Weights of a small GPT-style language model, trained from scratch on English Wikipedia: a variant of Adam for these matrices.
MLP neurons of a small language model. Each row is named by its layer, matrix (up: input weights) and neuron, and shows model dimensions 298-361. Each number is 50 + 12 x the weight over its row's rms, rounded and kept within 0 to 99.
A block is one neuron, or neurons of one layer that tend to fire together. After each block is what it responds to, as a language model described it from the Wikipedia text at the highest values.

L10.up550:56 48 30 58 49 36 35 60 58 34 40 43 39 55 50 65 54 48 27 58 50 55 60 40 71 53 50 60 71 20 49 66 34 58 34 39 52 49 66 34 47 45 51 40 38 64 67 55 44 87 22 65 71 35 42 63 38 46 73 39 66 72 61 48
L10.up1105:59 67 55 50 54 38 34 54 46 47 43 55 45 49 57 47 39 35 37 61 42 44 59 45 69 69 43 32 34 74 52 23 56 31 52 20 65 45 34 49 55 60 52 67 41 64 46 36 39 55 37 56 59 63 47 40 41 42 59 51 48 63 46 62
L10.up1128:35 53 56 66 57 31 46 65 45 31 54 40 41 61 48 68 54 46 40 55 54 58 41 49 46 47 44 59 48 55 74 52 71 44 58 32 53 44 33 62 64 39 34 41 28 71 72 55 55 50 62 42 41 48 57 39 49 45 37 50 45 45 35 49
L10.up1157:50 54 59 54 29 54 24 69 56 31 50 56 44 40 72 49 47 46 63 65 56 53 57 39 52 59 39 38 51 60 74 43 58 38 51 27 58 49 55 44 53 30 28 45 28 66 70 54 62 66 38 62 47 46 54 50 49 41 45 38 55 54 35 49
Responds to: Tokens immediately preceding a year number, such as in, to, until, month names, day numbers, and table separators in dates and date ranges.

L10.up178:62 47 56 55 49 31 40 59 56 21 33 50 50 44 64 54 55 39 44 52 46 49 59 60 72 78 31 74 38 58 52 32 55 24 50 45 62 58 43 62 63 55 35 52 52 71 32 41 41 68 59 47 53 49 61 68 50 24 29 74 41 82 68 70
L10.up316:49 60 70 55 48 42 35 44 33 41 43 31 55 39 76 47 56 59 45 47 35 41 55 61 42 60 47 62 71 67 37 59 55 33 55 50 68 58 41 66 50 41 72 33 55 61 66 44 31 59 43 40 63 58 46 53 46 41 44 67 29 39 64 63
L10.up688:42 70 45 58 19 46 47 49 35 56 75 40 35 44 37 53 16 55 56 55 23 57 53 46 69 53 39 57 67 69 56 43 43 45 63 58 45 56 47 60 42 29 46 59 67 54 42 31 27 53 37 42 35 55 55 39 29 44 67 63 41 28 60 48
L10.up1281:24 29 44 37 58 42 42 28 61 53 51 36 35 32 52 46 45 60 46 51 26 56 63 45 52 54 33 41 42 40 46 60 42 38 60 58 52 38 57 49 56 55 30 55 55 58 50 55 21 45 47 46 65 40 62 41 42 54 47 58 51 36 49 42
Responds to: Mostly the pipe separator after a number in wiki tables, before a percentage or tally (election votes, sports standings); also mid-word pieces of foreign names like Ljubl-j-ana, and year ranges like 1865–1942.

L3.up173:38 69 70 51 49 46 35 51 38 58 37 44 56 53 69 51 42 59 41 53 30 57 56 66 43 57 59 61 65 41 49 57 71 62 50 46 59 74 39 51 36 82 39 55 52 66 56 68 48 57 65 37 42 33 51 85 50 43 41 51 59 49 48 55
L3.up1136:53 73 44 43 48 36 48 53 35 63 43 72 44 65 47 55 48 57 30 37 56 43 49 48 45 54 52 70 30 37 68 50 47 58 77 39 65 45 43 58 48 59 56 56 43 52 55 49 36 54 55 54 51 31 64 48 41 41 51 29 37 64 39 63
Responds to: Colons after field names in Wikipedia infobox lists, strongest for "Time zone:" before UTC, also Language:, Format:, Career record:; weaker on scattered word pieces.

L6.up47:72 50 36 60 51 39 50 48 37 49 43 55 37 55 60 38 61 32 62 56 29 49 45 52 46 45 40 36 51 46 81 41 40 42 61 49 43 47 70 56 61 58 45 58 50 81 41 57 57 61 52 38 59 36 62 46 73 46 72 53 44 36 41 49
L6.up95:33 62 33 56 60 17 44 40 59 59 47 40 22 50 58 43 50 48 31 64 43 42 36 37 36 57 50 65 54 43 52 56 44 52 60 60 41 57 32 45 47 48 63 60 40 50 35 37 53 60 54 58 51 65 65 63 47 49 47 37 15 49 66 58
L6.up189:42 49 41 67 57 63 45 59 47 45 53 58 31 46 53 40 47 58 51 19 41 53 67 48 55 55 77 55 55 45 55 48 51 53 61 39 54 49 39 47 50 39 61 80 48 38 55 58 27 46 48 59 56 51 51 52 26 39 69 16 43 41 49 48
L6.up285:50 47 47 61 74 30 31 50 57 34 47 32 23 58 82 45 46 56 43 56 36 55 45 53 52 52 64 51 63 26 44 47 14 41 54 39 63 55 40 48 73 32 58 36 25 53 37 69 48 62 59 50 55 47 66 36 50 19 67 35 23 50 58 34
L6.up379:56 70 58 38 49 58 44 58 62 39 46 49 45 64 31 57 54 54 50 34 45 43 51 56 45 59 57 45 46 43 73 66 51 64 56 61 36 50 51 67 56 49 49 24 23 66 43 44 40 52 51 65 55 55 55 68 67 52 55 58 32 47 61 62
L6.up601:51 67 47 46 71 46 41 36 34 47 29 47 60 54 45 64 54 67 47 41 76 51 32 35 51 51 54 62 45 63 47 45 51 60 61 58 48 52 35 34 42 72 78 37 75 64 57 33 48 43 67 64 50 37 67 67 40 48 23 41 39 38 70 54
L6.up711:34 47 27 43 54 39 50 54 52 57 36 55 55 77 54 51 63 37 42 48 57 44 29 34 46 52 68 41 44 25 70 42 34 50 73 51 65 53 45 60 44 48 57 53 33 46 68 47 41 71 64 40 60 37 68 57 55 55 71 46 47 50 49 38
L6.up863:53 60 50 54 49 39 46 53 64 38 64 53 69 22 49 30 40 44 51 25 45 55 58 48 48 35 52 58 62 34 67 49 56 53 80 51 57 35 41 58 66 57 49 65 43 51 48 45 31 44 52 31 56 45 51 55 37 17 44 38 53 48 59 43
Responds to: The colon after infobox labels, especially "Time zone" before UTC offsets (also "Profession:"), plus pipes after % columns in vote tables and mid-name pieces like Reb-ec-ca.

L3.up153:47 65 27 47 62 34 27 56 54 31 42 36 52 51 39 55 57 63 51 61 45 48 70 48 35 50 69 57 60 33 57 51 59 60 55 59 53 27 62 44 52 42 30 54 36 63 47 54 45 46 44 62 36 47 56 46 45 43 39 45 48 52 32 54
L3.up631:33 54 52 60 52 40 49 56 65 26 56 36 50 77 31 49 45 65 39 72 28 53 56 55 45 57 62 55 56 53 45 35 63 37 52 36 29 34 52 60 41 55 37 57 27 58 69 46 38 35 24 55 75 58 61 55 54 35 59 52 40 56 21 54
Responds to: Second or later subword pieces finishing a common word split after a leading vowel or short stem, e.g. o|ur, oce|an, O|ak|land, diffic|ult, Ro|le.

L6.up51:48 67 39 42 32 42 37 74 13 52 55 42 46 55 62 60 33 28 25 53 53 56 41 47 63 84 55 35 55 44 66 39 73 46 42 49 40 61 17 36 53 56 46 42 56 54 46 46 54 57 57 34 64 46 64 58 44 59 64 49 60 51 43 50
L6.up194:64 55 46 51 62 44 42 50 62 36 65 64 49 37 50 60 42 51 49 66 46 45 43 64 48 42 67 49 66 62 70 63 56 61 73 47 34 52 55 24 38 47 43 59 55 45 44 42 27 57 33 58 63 46 56 82 65 46 64 55 61 65 37 41
L6.up238:54 50 44 55 49 39 66 48 26 36 43 66 41 46 41 65 61 49 65 44 50 66 64 47 39 52 58 68 74 16 59 51 38 31 65 56 46 40 67 30 50 43 56 52 70 69 55 23 64 31 45 64 42 53 56 44 38 49 39 47 27 45 44 32
L6.up454:44 62 46 56 42 38 55 41 46 21 48 48 24 63 52 37 41 24 38 68 41 49 43 58 71 41 48 47 49 31 81 51 66 59 54 46 48 45 50 54 37 45 37 48 53 55 56 56 34 62 55 62 61 52 54 56 66 32 37 36 60 49 54 68
L6.up1068:61 76 42 52 27 49 36 57 37 39 68 54 66 52 71 54 68 41 46 52 51 55 36 50 54 49 41 40 64 65 43 53 52 43 77 36 70 48 28 64 43 56 49 45 36 47 82 61 41 65 44 60 56 30 60 55 59 22 42 42 57 38 61 73
L6.up1089:37 80 51 55 64 38 36 42 40 48 43 66 38 30 59 58 36 36 59 71 50 83 54 51 32 64 45 58 54 41 54 34 49 50 59 57 65 51 56 53 56 85 34 60 68 50 52 52 35 64 46 55 45 51 60 39 43 48 35 58 32 57 40 38
L6.up1158:43 50 54 61 46 39 48 54 62 54 32 56 56 41 72 61 54 39 54 45 61 61 55 50 53 48 75 42 49 66 55 49 47 54 64 49 53 66 51 58 44 58 26 40 40 70 67 42 16 50 67 53 68 31 56 63 47 56 61 53 65 43 45 67
L6.up1315:54 65 30 53 55 62 36 53 38 26 50 26 55 50 44 44 62 62 35 55 51 56 64 54 26 29 69 22 45 59 51 62 37 30 57 72 46 51 37 41 58 65 50 50 63 70 61 79 44 34 57 53 34 55 50 66 62 36 58 51 46 45 28 70
Responds to: The preposition "in" (sometimes "of", "out", "In") opening a phrase, strongest when it follows "and", "but" or "that", as in "and in late April", "that in having".

L10.up0:53 44 61 51 48 55 26 64 71 63 37 42 49 49 48 52 61 47 41 45 47 54 56 52 40 29 49 29 26 52 43 36 52 69 58 53 60 59 57 48 64 70 47 57 52 50 57 39 36 63 45 64 48 49 59 72 47 49 56 66 65 50 32 70
L10.up838:62 66 67 43 48 59 40 53 53 43 46 71 43 79 48 36 42 60 69 37 45 50 55 37 41 26 53 61 34 54 59 66 58 52 52 41 42 41 67 59 78 80 56 68 59 45 50 52 45 51 40 50 46 38 57 50 37 45 37 61 73 53 43 66
L10.up1198:47 58 47 58 50 46 51 34 51 67 47 56 37 67 39 47 54 69 42 22 49 47 48 58 75 53 53 64 44 47 39 52 49 36 69 21 51 58 52 25 63 57 85 48 63 61 41 63 27 51 29 47 64 27 48 47 49 43 60 54 46 52 54 52
L10.up1237:60 59 60 65 46 47 41 31 41 47 29 39 62 54 62 43 28 39 48 51 29 64 57 44 35 51 34 33 60 48 46 62 47 15 65 35 46 31 67 56 49 39 49 39 76 50 32 48 47 50 52 63 38 65 62 43 56 44 34 60 57 47 66 37
Responds to: Fires on the $ sign before money amounts such as losses, prices, settlements and prize winnings, e.g. $636.6 million, $399, $28,738. Much weaker on scattered mid-word fragments (Minn-es-ota, Hist-o-ire), slashes and dashes.

L10.up716:43 41 50 49 43 51 62 42 62 33 50 45 53 35 32 37 48 53 51 57 27 61 60 52 56 58 53 57 70 54 43 51 41 38 51 55 67 65 63 46 62 39 52 46 48 60 75 66 37 56 45 31 41 61 53 59 57 41 56 38 56 50 48 67
L10.up779:34 49 48 74 67 36 44 30 54 32 54 59 46 53 49 34 56 37 67 56 39 41 67 33 54 48 35 46 33 50 55 57 53 52 50 55 70 45 56 31 52 38 57 25 43 36 80 59 54 52 38 46 45 47 49 51 43 40 46 44 44 60 41 71
L10.up850:51 50 32 56 54 44 42 64 37 52 17 29 55 21 52 47 68 63 51 42 30 63 33 23 64 42 51 46 39 69 66 68 53 47 33 73 61 65 57 48 59 31 63 46 35 58 51 58 34 53 50 50 61 38 50 74 53 59 70 42 54 60 50 61
L10.up925:63 67 60 73 55 58 38 44 59 29 32 49 52 41 51 61 64 64 56 56 33 54 75 50 34 69 61 45 42 36 44 57 60 56 59 51 39 47 49 49 53 50 49 31 43 36 64 61 38 40 40 58 48 27 61 60 41 43 25 70 57 52 60 54
Responds to: Word-internal stem pieces of split verbs just before a suffix like -ed, -ing, -s, such as dro-pp-ed, corresp-ond-ing, kn-ock-ing.

L10.up532:49 64 42 49 27 49 36 53 37 44 37 41 35 52 33 73 45 68 41 59 25 66 43 31 69 44 36 61 57 29 54 54 52 53 58 76 72 50 56 49 36 41 83 52 50 54 40 75 54 28 45 48 57 41 53 66 44 42 50 39 78 66 14 56
L10.up745:49 44 56 42 48 29 50 43 33 16 66 48 44 49 62 66 43 70 46 51 48 49 42 47 57 30 49 55 59 60 63 75 44 25 53 63 53 42 68 53 55 43 51 49 48 44 46 51 35 49 46 56 43 62 48 46 22 29 54 67 37 56 53 53
L10.up762:31 75 43 60 46 48 45 44 55 50 55 57 42 57 43 55 37 44 39 40 35 62 49 53 53 55 51 35 45 52 55 63 45 28 67 71 41 59 53 39 38 33 38 62 46 40 44 48 41 58 62 40 45 48 54 56 47 33 61 68 61 48 37 50
L10.up784:38 46 50 57 40 39 56 49 75 41 58 43 47 67 47 62 40 56 51 45 56 77 62 54 41 58 38 51 42 37 45 59 55 45 38 63 44 29 69 65 59 58 48 76 42 64 70 52 71 43 45 28 67 34 51 63 42 50 61 40 60 57 26 59
Responds to: Short vowel-plus-consonant word pieces right after an opening fragment such as he, W, de: he-at, le-af, de-ep, W-at-son, He-id-ler. Some whole short words like light, short and set also fire it.

L6.up17:49 68 41 62 39 38 38 57 46 42 49 44 49 59 33 57 65 42 41 73 48 40 68 47 66 38 53 29 49 66 37 56 60 39 54 41 48 63 36 63 49 49 56 51 62 63 55 61 40 43 33 59 58 54 50 56 76 52 43 69 28 61 60 59
L6.up436:50 79 37 36 41 37 42 34 58 46 46 29 48 41 46 39 58 40 52 53 44 56 71 54 54 42 55 69 39 48 77 55 43 28 66 55 43 63 36 40 59 52 52 39 65 66 53 67 27 56 34 42 61 49 67 54 44 47 54 55 23 46 44 51
L6.up516:60 70 48 65 52 46 34 44 45 56 61 63 52 51 61 48 50 50 46 44 60 47 55 61 62 52 18 73 63 50 53 60 41 40 60 39 66 64 70 39 67 49 48 51 52 52 68 54 41 58 36 74 43 45 66 42 59 51 50 50 49 34 48 66
L6.up701:51 66 55 75 55 44 34 46 30 44 48 41 22 54 40 60 40 26 33 37 45 32 49 52 50 48 68 62 56 70 67 57 50 60 53 58 35 52 52 64 47 61 28 45 59 70 56 38 36 46 54 66 51 69 64 48 41 40 48 42 59 46 45 58
L6.up763:44 52 52 43 48 29 38 62 53 30 72 45 51 57 62 54 47 41 62 53 39 53 51 40 35 42 32 63 37 58 43 67 62 37 59 30 72 46 28 63 71 38 67 51 57 33 64 39 51 56 06 54 50 62 60 50 48 52 59 35 21 41 50 58
L6.up868:41 55 40 52 66 34 39 31 57 40 48 40 62 58 61 40 60 41 33 50 52 61 42 43 63 56 46 76 59 52 40 43 34 50 56 41 44 52 47 32 38 35 30 46 70 39 58 40 58 45 57 60 65 55 50 72 48 58 59 49 45 61 64 35
L6.up871:43 57 43 42 63 49 32 50 64 50 41 44 47 53 41 45 43 52 47 45 43 48 69 60 67 63 58 39 38 57 80 39 56 71 70 42 50 28 62 68 51 42 57 70 63 56 54 56 50 33 47 61 28 43 61 64 60 45 44 46 57 49 87 57
L6.up957:45 72 49 65 35 44 57 54 53 28 55 35 45 71 64 54 42 77 44 64 45 55 70 38 70 62 61 45 44 49 47 62 53 63 74 43 47 57 51 60 58 48 59 42 59 65 66 47 31 50 32 50 60 23 53 55 59 62 40 47 32 37 56 52
Responds to: Short word-internal fragments inside multi-piece words, especially "ir" as in heiress, Emirates, requires, admiral, Peirce; also "art" in Starting and "as" in pleasure.

L6.up74:52 61 58 60 37 33 60 47 50 39 62 48 62 33 37 62 42 38 42 50 55 44 67 62 40 57 55 29 59 38 45 66 47 57 42 46 54 41 47 56 70 41 45 42 56 43 34 64 56 31 56 42 45 57 65 70 50 51 43 32 39 33 71 52
L6.up270:27 67 54 63 30 48 44 49 44 37 48 34 41 41 59 53 49 44 51 61 29 53 57 45 41 50 45 52 47 63 59 56 52 57 48 62 41 59 56 43 39 40 49 32 56 57 53 68 63 41 59 64 40 31 65 79 59 34 46 49 44 46 36 32
L6.up515:44 49 38 53 54 33 53 38 63 51 38 55 64 73 27 59 26 40 61 56 54 54 32 42 42 44 67 32 42 65 44 49 46 53 59 62 67 50 38 46 57 63 60 33 68 58 75 44 42 68 60 45 58 33 67 29 47 37 51 32 47 50 54 45
L6.up540:45 59 47 40 61 50 42 44 66 46 43 59 42 62 52 52 48 39 38 57 33 40 42 42 25 77 58 46 59 33 61 82 50 41 55 43 57 57 36 63 63 72 54 50 53 47 50 66 50 47 55 51 36 52 66 52 33 30 34 49 48 49 72 61
L6.up654:50 44 59 50 60 40 43 67 70 50 53 46 45 49 63 52 28 56 44 48 41 72 65 47 62 41 60 36 50 43 48 57 31 61 56 44 46 30 61 49 60 61 43 44 49 40 51 60 57 55 56 46 54 57 61 59 57 48 79 56 62 34 69 46
L6.up906:67 74 34 50 75 54 37 59 64 33 49 72 60 71 43 52 43 39 54 51 41 59 65 35 61 62 32 41 69 52 47 67 79 37 60 40 48 21 39 41 55 50 43 65 50 39 41 44 49 27 52 59 56 42 63 69 59 34 34 48 54 46 54 53
L6.up935:59 65 34 53 55 49 55 65 56 30 50 55 39 47 52 36 39 50 49 49 31 51 43 55 50 37 38 54 59 18 34 55 74 53 50 56 47 40 37 60 63 46 53 44 33 53 44 69 61 48 41 40 34 42 67 55 59 26 63 50 51 48 63 48
L6.up1250:46 69 30 89 49 73 55 43 49 42 29 68 62 66 34 41 47 34 57 23 34 54 41 41 30 44 59 62 63 54 53 49 42 38 68 52 50 55 60 38 76 66 64 57 44 59 47 42 44 39 70 55 49 39 55 45 43 44 52 55 42 12 65 31
Responds to: Last digit chunk of a multi-digit number, usually a decimal in a table or census text just before %, |, or a unit, as in 58.89%, 98.30%, 1,198.

L3.up554:74 67 53 48 32 53 42 51 48 42 45 54 37 63 45 64 40 60 70 56 26 48 43 51 61 54 48 44 67 73 40 49 44 43 54 51 36 48 23 58 67 46 51 47 50 55 43 39 45 43 41 65 50 50 58 46 36 47 62 42 47 30 25 42
L3.up1120:47 61 38 81 49 45 37 39 44 44 53 49 56 63 61 59 65 54 60 60 73 48 51 43 56 31 48 45 45 61 64 54 25 25 48 47 33 40 47 67 51 57 52 55 62 49 56 52 79 62 51 32 50 62 70 56 69 43 35 53 45 41 42 51
Responds to: Modals, negation and adverbs right before a main verb in prose, such as would, might, not, will, only; also stray digits in table cells.

L6.up27:19 80 35 49 38 59 27 37 34 35 36 72 47 45 46 68 61 42 45 78 78 57 56 46 44 33 39 42 43 63 42 58 54 61 56 56 30 46 54 16 54 34 61 32 66 56 45 37 34 56 56 39 40 72 55 63 61 37 59 36 59 42 31 52
L6.up111:50 60 55 57 46 45 23 52 74 44 35 46 56 42 55 49 40 36 53 65 58 57 39 48 64 37 36 76 33 56 41 73 37 41 57 51 46 58 26 61 59 43 68 43 46 51 47 76 52 28 55 64 53 58 58 50 44 36 31 54 44 32 29 63
L6.up129:63 65 46 46 35 40 42 46 45 59 54 43 66 49 68 49 45 62 55 45 60 57 44 54 61 44 53 44 60 52 54 49 49 35 48 55 56 45 45 44 61 49 52 48 72 54 56 54 47 58 51 48 47 42 55 63 50 50 41 46 55 61 75 59
L6.up200:57 44 60 60 54 26 33 36 77 40 46 19 49 57 41 49 65 59 57 46 41 58 52 40 47 67 58 67 55 24 45 36 39 49 51 50 41 66 46 30 68 46 48 37 54 67 54 76 53 54 49 34 59 26 53 44 37 52 36 55 45 39 39 55
L6.up234:50 52 50 53 28 60 48 71 24 41 40 61 46 33 50 32 61 53 42 45 30 81 59 31 38 49 67 38 39 53 54 57 49 51 71 68 52 61 39 35 48 59 50 63 38 70 64 72 37 36 56 57 56 42 57 50 48 47 46 57 67 30 29 52
L6.up242:40 76 51 58 43 69 46 55 36 62 36 50 41 50 56 47 62 45 61 47 50 36 51 34 43 57 77 40 43 76 32 48 64 36 67 51 57 40 31 25 77 34 52 36 57 48 27 34 74 37 47 48 50 29 49 66 49 23 51 69 46 35 67 25
L6.up963:38 48 36 56 34 55 34 47 57 50 48 47 52 67 32 62 42 49 34 42 62 76 34 51 59 55 57 74 56 75 44 59 33 47 51 46 31 35 68 52 69 60 49 51 48 61 55 65 45 36 71 31 43 27 47 59 60 35 39 63 46 59 32 42
L6.up1199:49 53 56 51 36 53 44 45 36 56 40 35 47 33 62 67 55 42 42 52 45 79 44 53 59 38 47 50 43 66 65 69 37 45 53 56 36 49 70 39 67 38 63 44 62 53 46 35 47 41 48 45 36 61 57 64 51 61 61 56 48 57 35 56
Responds to: Final word pieces that complete a main or infinitive verb, often inflections such as -s, -es, -ing, -ed, as in distribut-es, serv-ing, to recogn-ize.

L3.up130:40 66 59 45 43 34 45 36 68 43 57 70 43 61 63 55 47 46 58 59 57 45 27 35 34 22 62 56 51 53 50 68 46 67 58 34 57 66 51 52 50 47 43 34 70 53 45 51 35 54 55 62 54 68 60 68 59 16 35 52 50 64 44 61
L3.up733:53 58 29 68 50 40 37 51 58 42 57 79 38 55 57 50 52 42 60 69 52 40 52 57 49 26 69 69 55 55 72 51 33 56 67 31 35 39 53 62 59 61 37 46 53 48 51 48 52 57 54 41 64 59 48 24 44 40 48 27 56 43 43 71
Responds to: Commas or prepositions right after a place or location phrase, expecting a state, region or further place, as in Rochester, Minnesota.

L3.up54:41 54 62 41 38 49 66 63 49 31 40 53 05 56 54 51 32 60 40 60 45 72 48 50 42 45 53 44 57 35 66 49 47 60 41 29 52 37 55 36 66 44 50 33 37 77 50 65 49 53 49 69 65 51 74 68 44 54 44 44 50 54 38 54
L3.up436:56 52 27 43 55 51 69 73 69 51 40 48 46 46 61 23 57 41 51 42 44 69 63 61 46 42 66 54 54 36 30 25 53 61 59 69 58 33 55 30 49 53 38 28 57 51 53 62 17 59 60 64 48 56 66 64 41 55 54 37 40 55 47 56
Responds to: Short opening fragments of words split into several tokens, often right after a quote mark, hyphen or bracket: n(amed), sp(ends), s(in), be(at).

L3.up28:66 49 32 44 48 57 53 63 72 75 44 44 52 33 60 54 62 62 31 34 65 60 31 41 45 56 51 63 26 36 49 45 67 63 44 53 82 23 37 44 59 79 59 32 44 56 66 67 72 53 72 75 33 26 56 51 42 51 57 51 52 48 63 37
L3.up232:66 71 36 65 51 53 44 41 64 63 47 47 56 41 53 57 30 54 60 42 57 63 33 55 48 50 45 45 37 34 46 37 47 33 59 37 71 52 42 58 53 46 50 43 62 70 46 83 55 38 43 57 38 50 51 52 49 32 66 61 68 49 63 51
Responds to: Opening quotation marks or dashes at the start of a new line or item, often in song titles after a table row or heading (e.g. "Quit Playing Games", "Maybe"), plus scattered word pieces mid-sentence.

L6.up316:34 47 59 69 15 49 39 48 41 33 52 51 46 32 53 54 51 53 65 35 40 57 63 39 65 60 58 53 46 61 73 51 28 24 73 42 46 57 52 48 48 42 58 51 51 58 66 56 51 48 40 60 49 14 53 55 62 50 47 55 61 50 52 45
L6.up356:54 49 52 49 21 41 56 31 59 57 50 53 62 48 65 47 44 37 41 30 48 55 49 34 59 62 36 57 42 29 40 44 59 36 52 46 41 66 76 72 73 67 65 47 59 30 25 52 51 32 33 49 51 48 58 48 61 41 42 53 45 39 63 50
L6.up398:42 53 60 69 43 29 54 41 34 38 51 65 43 39 64 49 45 48 45 72 44 76 35 47 63 57 51 81 51 35 33 47 49 57 66 38 58 26 45 49 56 53 78 44 57 44 60 76 43 45 49 65 56 58 77 52 39 54 46 52 44 57 58 77
L6.up596:33 59 62 54 61 63 47 44 55 37 62 49 56 47 51 42 60 64 61 66 53 50 28 44 42 44 43 38 68 35 65 51 44 26 46 51 64 43 32 40 59 46 49 41 62 68 61 53 29 52 52 44 43 69 70 42 59 37 60 43 32 67 56 54
L6.up815:58 47 38 42 40 45 56 68 49 36 48 62 39 64 67 30 50 41 54 62 58 58 42 53 72 68 60 45 46 44 50 30 87 61 40 45 66 49 55 28 82 27 48 48 64 48 57 43 38 54 29 60 56 38 56 36 45 53 60 60 41 53 33 48
L6.up892:41 60 53 52 50 32 46 42 51 30 62 58 62 34 66 38 77 50 41 76 49 57 44 50 56 70 51 47 55 43 55 45 41 45 49 43 54 36 44 40 64 60 69 34 55 47 41 46 24 56 40 56 53 33 53 72 38 66 54 40 39 69 65 43
L6.up1015:44 62 46 79 56 49 48 60 62 42 66 46 39 40 56 43 66 43 44 78 50 46 44 37 36 57 48 58 55 26 51 47 51 46 51 61 43 59 59 16 76 50 66 36 45 38 53 47 44 49 70 68 55 30 68 37 48 42 41 51 39 45 47 57
L6.up1153:46 59 45 63 59 38 63 44 58 53 50 30 46 29 51 35 60 32 48 58 62 68 67 51 58 33 55 48 34 58 72 66 56 45 56 63 46 48 33 64 42 49 47 48 70 67 52 47 49 39 50 48 60 58 59 39 55 59 43 48 56 57 44 54
Responds to: Word-internal fragments right after an initial s or p piece mid-word, as in fres|h, s|q mi, s|um, pers|u|aded, wingsp|an, with some short function words such as not, of.

L10.up155:48 52 45 48 43 49 56 38 39 27 25 58 69 49 25 66 44 60 58 32 23 53 50 38 50 48 53 52 49 69 40 52 28 50 57 57 29 37 75 49 54 31 48 45 77 40 29 63 58 66 74 56 60 37 50 74 62 49 53 49 57 50 54 72
L10.up269:64 39 49 56 50 28 50 50 73 40 44 57 48 41 53 31 57 61 44 38 51 52 54 53 53 65 32 41 39 36 48 43 46 48 58 58 67 58 77 46 53 40 56 61 71 52 42 48 39 44 44 46 52 46 58 73 46 38 44 68 48 72 52 59
L10.up321:27 37 51 65 71 38 45 53 43 48 57 51 44 40 53 53 53 35 40 38 55 55 49 53 39 61 47 58 56 54 49 38 65 18 52 50 29 43 52 42 38 54 65 24 51 51 42 45 56 49 36 37 31 47 59 51 43 45 65 48 61 44 50 51
L10.up695:49 72 44 64 51 53 53 38 44 37 47 50 53 32 52 55 62 46 48 59 39 54 39 42 48 51 48 49 69 62 53 57 30 39 51 30 56 40 62 52 58 42 53 52 54 56 60 66 39 38 55 52 64 51 52 51 46 46 35 65 52 68 59 33
Responds to: Final digit pieces of multi-digit counts in wiki tables, mainly election vote tallies (2,8-27, 11,22-1), plus sports stats and money.

L3.up599:37 73 57 47 42 44 40 62 49 47 59 49 23 55 42 69 57 54 47 49 62 65 48 44 51 30 66 64 58 52 64 69 63 62 62 51 55 29 51 46 57 39 51 53 42 63 46 48 52 38 65 57 52 68 50 55 42 52 60 61 38 38 44 50
L3.up1033:45 68 60 53 49 47 40 48 62 46 53 31 34 66 39 64 30 46 44 36 35 71 41 50 55 29 58 47 69 69 58 68 52 56 56 52 68 55 40 55 50 43 50 57 39 61 38 42 53 33 64 57 74 49 58 36 34 44 39 53 32 56 47 40
Responds to: Inflectional suffixes closing a verb, mostly third-person -s/-es in plot summaries, as in finds, gets, joins, with some past -ed and plural nouns.

L6.up1:43 52 28 44 60 67 15 52 48 54 55 71 37 67 55 37 34 41 40 45 50 29 62 46 39 32 42 45 47 52 66 39 57 42 45 57 48 40 50 63 57 46 37 61 73 39 35 66 44 47 51 67 40 49 66 54 53 42 42 54 42 34 57 33
L6.up91:55 53 60 52 48 53 37 54 54 29 51 58 52 58 69 28 56 59 56 58 45 58 56 52 39 46 55 29 65 45 58 52 49 41 57 47 62 23 58 38 60 60 62 46 35 47 57 58 55 68 48 41 31 58 70 66 42 50 46 30 46 22 74 44
L6.up196:62 49 67 46 61 41 35 36 72 50 32 34 50 38 40 27 61 56 40 65 55 52 63 39 41 43 39 50 49 49 34 49 41 68 60 64 58 61 60 48 52 41 52 34 49 39 66 50 66 43 33 66 59 62 54 44 42 46 49 58 48 56 36 57
L6.up479:56 31 52 56 33 63 47 50 41 31 56 67 54 58 60 46 55 39 44 38 46 55 35 44 41 47 64 49 62 40 53 45 78 37 36 49 46 43 67 72 48 59 36 50 43 48 71 55 27 35 47 66 42 56 67 48 52 41 39 25 49 45 30 45
L6.up537:47 42 27 64 47 46 54 61 37 43 64 54 41 40 66 47 53 44 62 38 49 41 32 27 35 58 52 61 53 36 66 44 51 44 49 67 61 64 46 61 70 64 36 46 67 43 41 53 38 63 38 63 59 48 53 41 57 55 63 49 54 37 53 60
L6.up662:72 37 52 56 49 29 35 54 61 54 64 62 52 49 57 49 53 50 39 48 51 38 64 51 26 63 51 43 60 35 17 26 70 63 53 60 52 51 53 51 49 71 54 36 34 35 53 49 55 49 41 67 30 52 75 24 53 49 45 59 43 56 54 41
L6.up1018:57 53 55 41 47 54 37 68 65 63 39 62 10 45 51 24 65 63 31 61 68 59 41 48 33 43 57 60 67 37 40 49 34 59 44 49 56 53 43 63 55 58 26 60 52 48 41 47 52 63 50 59 32 46 65 57 33 48 62 58 57 49 55 45
L6.up1150:56 57 59 70 55 40 44 51 44 29 47 48 52 33 55 59 59 36 53 66 46 53 38 38 35 48 68 37 47 60 50 66 64 49 63 72 34 57 45 48 57 54 48 41 51 42 53 44 59 67 43 62 42 39 48 64 52 47 56 48 38 55 33 40
Responds to: The minutes part of clock times and durations after a colon, as in 9:15, 55:53, 43:10; weaker on mid-word fragments in tables and URLs.

L10.up332:64 63 46 58 71 50 57 49 39 53 53 48 42 45 48 39 49 24 43 35 38 39 51 42 59 57 45 67 42 47 38 52 57 20 59 28 47 67 55 46 52 37 69 39 76 43 34 41 17 46 83 70 44 15 61 51 46 57 57 51 47 47 62 46
L10.up815:45 66 49 57 54 67 48 42 28 53 43 57 49 68 64 51 39 34 40 37 34 65 52 43 55 49 30 41 27 45 59 60 38 48 42 28 57 62 36 43 55 46 44 64 50 39 49 51 29 40 47 68 49 27 75 55 73 48 52 46 48 41 58 66
L10.up840:49 71 54 75 42 39 55 62 34 41 26 57 41 63 34 59 38 50 49 46 46 48 47 56 67 51 41 56 42 43 65 47 42 28 58 51 50 61 61 66 34 36 63 19 43 49 43 53 41 56 51 47 60 70 55 55 54 36 53 53 40 55 45 63
L10.up894:54 52 64 41 49 13 41 59 47 39 39 50 46 58 48 72 37 20 30 60 53 59 60 56 57 62 45 67 38 38 38 63 39 27 49 51 58 42 55 51 64 57 59 38 29 46 80 53 44 36 46 43 44 24 53 50 53 50 39 53 27 47 59 42
Responds to: Fires on word-internal fragments right after a word's first piece, as in b-ene-fits, st-re-ets, gun-sh-ot, and on blank cells in election-result tables.